Weights of a small GPT-style language model, trained from scratch on English Wikipedia: tied embeddings, attention and MLP in parallel.
MLP neurons of a small language model. Each row is named by its layer, matrix (up: input weights) and neuron, and shows model dimensions 128-255. Each number is 500 + 40 x the weight over its row's rms, rounded and kept within 0 to 999. Numbers have three digits each.
A block is one neuron, or neurons of one layer that tend to fire together. After each block is what it responds to, as a language model described it from the Wikipedia text at the highest values.

L2.up82:568489460438500496553475470482463533499521492545449481489533463483499535526497521492484518545488474513501538478425517499511463577489462538445482480463537548461540536479523467417502501486410481581502447550488424528524538494466511484436529501496450488521593484515507457460519514481514595519543451502519485491509564540493443435438485484501540488459479486500469474572522446458487510514428
L2.up187:584485465405484481511525525457479535421457581494490504512556518509518461549487499486538430540576498509553504566536504568495508462504609493430520534418569454537505479501567440483469522512518535507537499553483445512513545558479535553502531543511422497476502586507465499455549507485413539456558511469493474506439400453488573482503507523549442474434525494508508486491537478493494539515437
L2.up790:520513545566513516583540482468407477435557467434504529494515513545542443510540574530546413544481502473476474555499508517443483444457515559450481542505531474492526540442532449472537433569513499467493572502507494443490534473544476522497510515521488540533516530588504460508506402528467488500514541460561531483505508593482473457446481453445424441461516582453529501504552546463501581479487
L2.up950:541548558490492494487524497497431520457544429524494533514520451512519542456506555492588501516519497557536483464483417463514491458482577532472453580459552557505545492411493482523446418491554528520534547522475550518581461461541523451541534555472512481514514532432474556541497478451532540543478476452437505487502504548495523462451477584426537525448521496513440469532520495452505485545505
Description: The indefinite article "a", sometimes "each", "any" or "that", right after a preposition or verb, as in "for a film", "within a few", "following a".

L3.up245:493466522488542507486578501475503557468554476550445481444519515479510514562493488508511463590488490499502542468504480535493507508535546547438478468426498496466488494484530446535439445481472509511578486622492504481463557559521521529471520585540420483516433503555479505545497477473539604464460466397503502519430470477530445494474416535445463539430531507503427481462548511455490567533474
Description: Words that continue a quantifying or framing phrase at a clause start, such as "of" after one/some/most/last, "his" after For, and the hyphen in two-year.

L3.up639:500539534541520567494478533474470526519497483582564628456515484516527502447451556463425467522521461483602531512459493494570451548459529525469531509502462498478533501377446499498562507480478489530445495517553480448497505524497487533507510457520471478530512526517586462506448411508497536499467499424510538471488519517529515498559455463496603503444483418435434453498517469452504486536485
Description: Inner word pieces and trailing breaks or brackets in short nationality-plus-occupation lines under article titles, such as oncol-og-ist, comedi-an, gymna-st; also -ology endings like hydrology and gynecology.

L3.up913:520478498487564515457564501494511528486552440545534507521487521499555505492512518453442529516526480419462510422480501427516479543485442482472535490499507505484523483523517478492496544527422536612531454502502506452528519446453503536461542491453488463488523603503456501557504389551449452427545590475463524517508448475472478515458437536471519439545491524466497523498519459532483436527445
Description: Mainly the dash starting the second cell of markdown table separator rows (|---|---); also born in biography openings and infobox date or detail fields.

L2.up163:542576524539553527528520517522513525537539488536458546468465488453504460505476474406544500532537441468446485515464488527587533464540456504466586516505507471499465503483529422496455522496470521508486505547581504427449467413495492493478504473517578497540533487579501501505549477543531504436510545484487496553531455534454500468505526566561541448483463385418529421578499464503485486514452
L2.up386:502570536501524505476516471527485553516586474551448463471499449633542490460486498500489531476505445587462570576391477426526442407499479472466460519470475521538525500521483455515499522487463565501452525565519461473485521441570545534431536443507546516466510534506502434521472461532442468570420555496551523449399561526504468414534491557509491506471422541464538448480465504513474529460491
L2.up414:522509510501491484553505388537509468474602383596496512512459480510542409484451539453539489510444541504457548495433506515535486462486416447465595449455514496514541550518488466463480493596496565478508519518559492520484430511547545512501475542485529485481516513504468412557501519557490474404533494402454550495502566430487468567520505533495530429543549539449522513477500519507488533560433
L2.up530:575506551494558523462566493526564580504495469516480515519558437507523472485483470474461516528466528480513474507486436519569527544414519465472582484454511484558514533521496421489463469538432564545523444490567504447476525495483551477384470504510445568443463515541512490588522547502507443471501522546534569492466510449534536507474503563518538538444550402549494445459478461485516474489555
Description: Hyphens in the |---|---| separator row under a markdown table header, usually the second dash of a later cell, as in sports-results and awards tables.

L4.up6:525557503481547480536504437498494515517556481524385494498481485494522556483479509490456503552523439492518532467474522428470492473511459559477536441483506485537463437485523478526420583460444541554546500524457516517480514520445481462513527480527518492496527552552501433433573461484479477511490533458507453513446532529472518463474530503497482419490468454471468552516571476520468527517429
L4.up32:443538504541533485573490467435461484493582513535458434489492529556558479520503522387511495470443512520493518530517548507498494422509484483515473469518442542479524568541448510547481490510494479570535454502516573455516490468545491518498514529446494552536492486534402444540477532498447419537562533527401578474415571517404456492503557521468461500523490593495443490493514596429504488511513
L4.up178:491536542521502515521519473420439480503619519534455443489479474536536488557499527463510465519559498491452542538540519453473451453475516533466490554511449475524486508507514414515509495497505462498522472525510495524509547390522543532494430538509495516532502536500478453509463507497479509512525487432437500483493547425463494479429497558478516525510454562533496447490563487565522549460421
L4.up222:466576537414595493581527580519523501501531430570478476536604484549523483551513511508433474463522503488514471493470471429539492517496485463426474510479406492553533520496500469475495537457491544596509469527472506435475446442537526478578523516477515500459488501496524453518568456493535529511494566452424480506492537485412457365497496525503556482517445492464453562502526552514458564486497
L4.up250:492543564536504539483557507486495451512579470542447467487531545527570428517550502489416485468481489523574493517505452503483422516535429573480513469463428567498539481440483485510481499553501545471467505501467556473453549522539503486499457553537526479594514536549513454535462495442506451459567498488441503427509519452424465503537474540473436437454490533487500485493523528504522521463478
L4.up332:552561501515593527427537502453546485504520452525518541470452525547586463487481495513479537468493505553515457442484558545519503453503455499466457526413439491488563476502499464453523531504481480491499487633490520493554473432499516483516513470575541500500513503572462472541527436501498489529516482527555488476460547482482526537481577576483541459481504560432509501475527448531476520537430
L4.up396:503506469464532496561585482441451573492526426524518508555432519466534478467545524503483505533472473539459559545464535463516353422531475491434595528496493487495550472464549447478496554584539482512526491502476479483489595442448533430553506453506465469523525603464526464608434515559498496472523570535531472548544576516449521538537401437418476484533471476443491548486486460509554501474518
L4.up400:512564470486572484481522458495494516509529532523552495540541432503547479512497494470446486443485491557454491460508471507523529500466461483468443515508472458532439546526424429532501546492546543485536548510513436479486530460527551516582475530498541543517558526493494423517487520493506517469503507469455498458508538465493428428467555538446505475542493494495505507474543461550523451496474
L4.up420:435610548404589491482511446434498578464567526576537511561451510413487533481491487477520475489497484533488560583467455503485541463475430504499486478426458498586517476471486489473524477524468572465492433529464522465515513474512520510558454479507514531557474524512385446503425551569444526485525470446538566444503454499509477497397511520499508444517505547457494477439511515487417571505492
L4.up482:502506584488527527518494457515481463543584488522442489514480440527503523546515536432495505517504479452528481555490531433529493440479489511467502515406499567512552420480518466513479507529463511475539445562527453422580466452505478459497444591394493513510505467560493481555505495613493548429470468470494539463463513455512436593464460486491461498454480548416593569493551612485464530484497
L4.up538:471544541485585527458484493485463536556578485527580482470499512489483474570496539510505469455509562493501488520507513457437485440462552490418452513456417477505572510506503453463498479577519485522547501554516508508521512464591487473535442511441533529532478554511508445497467461573500501552513473480489524460474525496428493538465468483486514490520448581493527425478494497552438569475479
L4.up728:457522538455548485513544506482462581516494511581554478548610488444524502501479584544473525508541528563535600498474513518516455499481519493375600539496472525466497503511488452510435497515536477495601480469504509442503504504548447431513494480468425484482534502535513464492501417523510492468466445507478534505465557510470440495429448505447518482462463493504492449471433553510491578491423
L4.up741:432556493460505492463520453452582555555490485554514508474512490572494569560521473427467449498451482520500501525524466534509454435572496465484456537452559505574544527528487482434431460510457549475521451500475459425493504527488572479450611465564536488504517520433483450546481510450464592522553497541493465446512449485482419488464509480401544524514496488456480531486451526505461477553497
L4.up860:473507529477505520564495471453511539490614486480457529502488497476530493496453540431500516517489623587514570497523550449436469443552517505493500484479488502564518458509466451537455477516521494466470496468495510425507505488516522452465476479521470500539516519587534515547488557511498442483571465449506512446467581502525480500486559455394500475462455506363507469474407463529448524523387
L4.up946:547474593505527520545538447527515561463492532516517444492495458520550564501464412489477502567477486473498483517506560466502480499437486461440483444475512479490560504521510410520414502534466475441526490513519510489567489487463541535548514577518505504520547573611482459491509437474479548388555463464495561518534517528534488464493493551480531454536554548488454475471495526541492491452496
L4.up1000:473600541461507508486537490512438532511534496476513487513524440476590456533516493476555553509420551558481520506514475482535487492489402461492429463454539468538553515410544477458548479518507561475543485540560534477416504429539542489461536469538533517534504510488497419516534507456500443456453554501507477467458535533514455529488586528542437503482472537431545540503537445480488542428471
Description: Dash tokens inside markdown table separator rows (|---|---|) under column headers of results, squads, discographies; also faint hits on infobox fields like Succeeded by.

L2.up3:566467562448499465534534501512530483467536502466458503479506569605524530481455468434465475553500463466541481526548437447450474446523527487488478496499464516473460487481552489590517473537510475521475501506464492518537553427519548496531524574528534508510506576534537467485542549484423538566544511539493486519430525467461567422470515569500555507422528471547398515544507534505524487444445
L2.up54:492467514500509521494518539444514511414492469474487493498451499465505492478471495431488510491442468460521468464512509538553508516449557500456453427519487444514476491531575530584477486554509534486565464521509522451507499501496551574505535521456536508398561572519542466538506507452503582484548566536572537481465524509513560511489461511585543534488540512555489661481502455573477571499470
L2.up311:521509582455547473401491531534520489429563474478485539446633499519508520461491503432496520521533487561579556480572527497530502454521513655499490482463461488502489516504526481516505518439511503507532451482502456473484518507487530496490581479466452512489490475587503539503537489453459501512544477509516518515448568503492531512439547487471540496506499429495465458511448437559455549414533
L2.up481:504459589483496519511531536488504515422477519472525530459471509504534509493491404501479531574494468433560509502506563482495491449501540554451512498522473461498518550485526490525502576515552528552467504570430503508461582507478527528537531561503510548526488489590458504528521502465540473460483491486499499496479510491387565482437529544526541512408557472536415534510434408532510489475494
Description: The word "of" after "one" or quantity nouns, as in one of the, a number of, most of, a set of; also stray mid-word pieces in names.

L4.up77:469544480505478475457534540504450547509543556532513509550456541481504561455465492519516480500550441421526476507492456389524522522535550479464511539479548450471468520441525487499476483501477517561553507510508498472501485447524558594478555599533488496488534555479586468430539419549451542531497510493469517466534552504519488516533437481520513493469476474487422531501499510395522532534549
L4.up88:502513551519578494489460526494425572530543393449457518536470605487480558490501464473476532543500469466465532487517448523491446398536499509512529564568529543508530523522485433463536513564434537557493475545510517509465487499552546503522492583484450533470498510469511513509477457474487513493455462484474537491466503525472556524488517506454437401457495520504499548556513545414548569500510
L4.up109:521531520496524511541522476444511453513514487501482491552478509515583477550490447431474448589484492508556554460493482510538479497520513522487559481450471475509499400524560464458496459552488524508458542562527484533502567521487568485509522537523440514424529545460515456470457444507434539447570574465533523527463494553544531455523451545491549541465549516461529488577526483469515551467390
L4.up150:506545487542567465508555435447512516488571511538488523475494513450491544490513457493412496491487522504483556487516501484508461472469524413459469514465537465575544544500509462476484512432504517493519510518472482441534570521541522512417523518530534483501494561434479437466496413532435577470583440504546531533461491412484510467439529530490533510465554480542523483457438466551431544531453
L4.up156:437500523492502531514555503497427498481492596539450486509531450448443443420472473471536536534421509521514445492470481497527522490510513477461525456574451514484478473432585488481498520549469532517486468569567460477438582579511504499526524544485578467463513520583484561547490559390531517447459552518507488463462481453553530462502547566497499523488480555467472524534464489537468484476472
L4.up207:503486579501554531518570521539476472442495570457525474557505477445534577532493437467504546520526461442527550453467456478496556415468506494472519455512461459491534475518445426541409476495532507473510510533536457470458556452498549488565460580466492579429521517517520526525444441459521534525502525426493516481481505494486467483505436568458529574458533513506494564502499544454493536478474
L4.up224:461574533424523571527513452428439478506492451564430497589559588532488489382528558510531530530485557516525512450513424459534469414494495477482535472455471468424542558515561539497502564516453518527445493484476535478471562536519492522603517497527519509496519572503530478502477483503443448452481462479481488505443522505458527557460473563482482449460534520446472546506500541534522477492485
L4.up273:568513570498499554474502505490504499532617471502518473468513495466521540473440481483564425498444511570498480596482441473479455489532483485457558520483552470452467489534495408394514523617481533550489481562509538573483608490568510477499489510517477551493490509549479534536471450488491546413564469417512529444480495512571581519461488563476478517506466499529449540501417512554499509470497
L4.up279:491495495444559528548518480513487538527567518500484465528430545515520532501406495499539545524529512571483484506470435436520526468519455509463400540520530451501475549478480495451422548468504524494510535464504416505463540519529538529526494531569522508525542556467509445465551494537419514551489465488501472413498476484475462408524517563491576466492484418499476555510434519566530495504499
L4.up335:548448553490526520531502487461508513495545487531485492460484537514502494472556496501509566523443486484471528475515463506469450434533513479340548618469525458435536502536511503453414537649442507491480509536493548465543541498521515438506519463502445584529537584484440449521438485534476553512559518510480513548479506464460536544461428575512499537507507507489497478478437541507510547525433
L4.up384:550535513501563536533555524482441508443559548481496433576544482468542580504427433475474509577484496524512516519539500508568491522535500485484460477508452523512518514552545429550501482447538514496505546562501500499507559486522554543532506543490564463424508578488484504492517495481532449442548496471527452535456522519546528438467503463476527458525506456462511506509541539483513504425408
L4.up535:519525490501556465484508481514484585472513500472490580493495518469522533448537534484561447548534573565482556483493490530493475457490435471388493524520510452462545486474431456504388499538442489506574531433453501450470447471535552459433581500507533500380515519512515510523487478470497535526546508477542517474448553473435554441457559548447548524523434529559469484550444493544483551538489
L4.up746:483539563490496535471556552521446535453516523539457551550552532492506492477433494446552549524465408471562521459514430517504464513537461465483454452487487513435491534515504496518539563543437548518468460550513529498451541473503527500535566516496500523485522527450554565497434492491517571476500535495466506461405491456476552520486419563506456480381470584450539544553522492537466569548557
L4.up831:528511461523535521509511541442487474462636528484458548510517522563510530490482522510474487525543445445483453495494484490521486492500475483483507560507508494491499487479486483495425472502467532570456524455499534462526550514403516636521463481514441474511504534565559474487520504502493515485483490502483556439471544457445482463539519532441553502479492457578489539492454446531521523534423
L4.up921:569485503524535503501462604545560531455514533472500517571527471556548485503492456506423441530489502512553455565520527464516526475508457512499538519479472488528539511489501452422502584440422553492472516544538442450430510505478537566491506514550525566467508558514456442528481523552500516472513480452508550462488504548531472456513543497480547504496450515476507489428518511505461533484463
L4.up980:494546509480455480514483484458453510532525484518467480520479528551555531466495542505486509544496427510457489488454500487526504467487479475480521508479403525578506500561455501514527576498538524487481486483531486442497449488519527459496492512528478510525503507459424482555513528466409435489519465428472465514476534516520566493552515495531470524491546443425566518458510581413485529464475
Description: The word "of" right after "one" in "one of the…" phrases, as in one of the largest, one of the first; also weaker "of" after quantities (8 GB of), commas, colons, and mid-word pieces.

L2.up563:463548514461515489482484506532476493519485481572514531535544515489601471521459482535452485469487493513502513555477585532549491501423504482487480420528488564519494528505526507439479452497566497554453506518547480459520569427479468515440493518512470485516508551531511515498498458492487431510512538489547562509495546546514438490467466515519575525474519481503519500490527469511421541439505
L2.up644:520499629476532524516560502507518478432475448491487494481542451542507540499509480514516533524525575461522528506566537467491455441443459465451477485518486499418589537415522442510476524485482452478444499556517476410553519376519484497590539506467515535530497522546459440558480483475465494499475623471531534521490499466442509464472556530465511548481524521476496490445496401495443571500481
L2.up746:532537583504551514428544452522407564561483573536469525502582505398512499456491539494462467496558496514449470475481530575564503459476523484524447572446427479538571484496471493481444565443538519493483540490491468466471524562480506522500546547531484565497498515497445469529521516488458488509513530521553620505414626468434459455480514565545545545492449504507452453465435420475484507483497
L2.up791:477530557518526488488483438469486560413473516593515571488538528481499465518531505490498506471567528560465489504472490564553469479453406494475492530526391420495549523502525449503490543531463530445501492521480514470473510495450513481494531528409458503469521483539497533503412495545492595526474554544506535474508539496521469494518518469422470496493410510434531497446412428496440521537518
Description: Line breaks ending an infobox field or section heading before the next "- Field:" line (Youth career, Career titles), plus table delimiters and mid-word fragments.

L3.up767:508545520443601530454525544521481542539543488523462527542609502529513499563464495493519451465519485538530440517489483447455482548499470510462463503485521476509502521530493520494511459520533533462458507568569507528449524445497484548438562577490528458490495494549477510522566555506540543430506556506401519413449518526472526476516509508440424416513528490499572486525529553570452484473549
Description: Mostly the hyphen after Al/al in Arabic names (Al-Nassr, al-Nusra), plus compound hyphens, table pipes, heading breaks and mid-word pieces (Mac-hi-ne).

L4.up47:438514561482570509517467448414522524558517509513485593499484482484534480485411501513527543524462483508446530502587476543488528491497521441488497500475499578529540548430505437443533437483550531543457534479548460425459546511448538537423506533559528499514546510509524525515462428600426519449560548523463540540466524507508399502523529451490484497498552570469522425459547507511526523467486
L4.up75:494487552523548536448487569488474530525469459475531632463457528499478479501500502476485462539525447478569467497510525529538451418506560551478449589384486565448451514491534462526474524499422582548525473519492470482533466539515424494492532486584440568471503499477476540480495448503499496514534510550567513504467523473556520520486495527504542516460509503458552521549497418450525549505455
L4.up120:505533524444513535447486499512501492511496555496471491439489539535543520542484568456551484578478484558560472514538522558570481445506519571442456524512513533424494484447469438495496506607591494553488523512486552482582513441535497484471436509571486468531490590570468469596556537452486490482500502486509551513465452489534497508484518559519476507493471604396462483460500482555561542505480
L4.up133:471471540448545493547492465408517520582557507526524503490462432506504529538447503449482441469514462516519457461552567467487512497517532502470473531427528452493513499461541484491485449511499504500529486446550488455489500527461577482544539460563490481504545536483512487509539449499459538413553563565564519485440473518519486516530549545461517528451452470492429466449420451537536455586467
L4.up179:430511556451532549523531489479485476520517492468523469440517514474490465521526471517494500515525522495459517469593579484474442461484470546488544542486477495522416523472479466499507484500536488442525469619473482512467480439505474515502425499601583561456532536609472446515483443514442526491549531554536555478492508517473518475472433447589510501497486542470513427466471511508455489463513
L4.up212:477514513568481525537552529484509492525521520504492509469520439450489421561482483418486434572586558492496505464547494496524515481503492525458466488437458488472534546435529505448466462514525496521488565488483477545536492410455527558487476457552533561581505558499508491574474498519558537459520532461520564521498477492506479509535457480453419501478557519456453592541382405448546474506436
L4.up404:484512512441500504514513550456596517473533544446429452520484467522548459485551519476505449585526530526460496545493517473525422473483395540418480457459432585477512431473516510524493441509440494482449522468555541548517443453473514445552521536436514513510455532534525467573543459500513610437499536446525498526528539519455460517544494474483456495426458618515465517570375523545529526543485
L4.up441:486516577491528525499490496491476456452493529482521563509504535520529443472444508531503489459465501490546562405531541511547456514507500530440473517512446464517559443445482476507463511498552496501490536556560469509490491519448539551519501481478531526448558527558489413504486460499483516385473520530535547492509463492556505505584526501517481496403456482466456492524524489570512489507522
L4.up484:452561535533553497491541468471485475438537493556533501495473438558543506541511525461473524508501536486544503530527513441478427459476463492480492478462461523606503543533556484455498449451500522572501499527578507435511498415508568490495450489479522460511510534521491441594547468452479544458482552481479519454480495482402482536519481511514522501500494445490502526531501483556478566510415
L4.up507:516467563528486496498434476449449601525523480452471485525466604525516518498462455515492517475530452482479481602558488488536444495480468462438525454510526458535496474482549425439432502588504482564478526495510465502530522458537497510495520496564575501530511573516477492541494474523454464441527516574487475557499443477532516532527533517523515469519484467491477456495561488527524560471459
L4.up514:520537534468452533480564445469432490495549558463572528466445513523485521539516510449571482521495487525505554520603485516508485424460478526443481503427476489504524544430493396519462473532550465486535528540553501454501530465468558464493460526529484534499519587496470516466505445539433460475561577415517535570474505546506491533452459481492518453488528464506456490464516463474500519484505
L4.up662:402557466483514507579573456433542520499535495486490456528480467499530484478453466469521543493560565533496490463489532509509513487435476495456498539466416532574562492404571537518469429535464482583508488531560515456507563421516500483422522488547507449548488523526488529449512474548459545476481585554476474517527486488396438495551524473449478479471516467438447506473597514497507567447494
L4.up684:499573480567476512444487456437515524514496462530549506511448500512565517425497471451440514504500523408522495482478542515505488481499502511461460546552473487566498491555483521561452481491434502503475458482507466478573528456496498556499531557551500552507603526535479493572540532513458521461567555507560482438426449483503486456548483477506483518538528409508506467448524489518515424508504
L4.up827:582473476515482540556463489502538512439538462484496409477430460547544520481507443458529508506514538506509546497538462533523512536476509526489566489454474477507493552502518480485516555500553535515443451555537552502536584443472547514557444482488474498468581510546543454533500432485485545503593479493454579534464475526507513443504452442414539484465518531494527533528509459531518450479400
L4.up862:505486484556480537459489513457558530515509494466407507453499517520519487611433478494453483510518503410502453504487554546577388543509480471501414497409455544497478526512559474486471568467464534475505489546541494488528488413524470563535540534479467499503446558473560493499454510464444498489636555516473494530541495487485454513509461512486531446516525413419510460517521542575452480564458
L4.up1013:444545472464530513548442484503480460456514527504482456468527501465525432574508502454471502518539562490510505588496471524567434543461511562485547457461400440498478458404424527543508471507526478520491468499470480473514471464492498472533444512489486521458524567538518409517512514454497494488505565479531484486539529541526458503497582521486479467516495477487452475501564529423487524483534
Description: The final occupation noun in short biography descriptors after a nationality, e.g. football player, footballer, actress, oncologist; weaker on table pipes and newlines.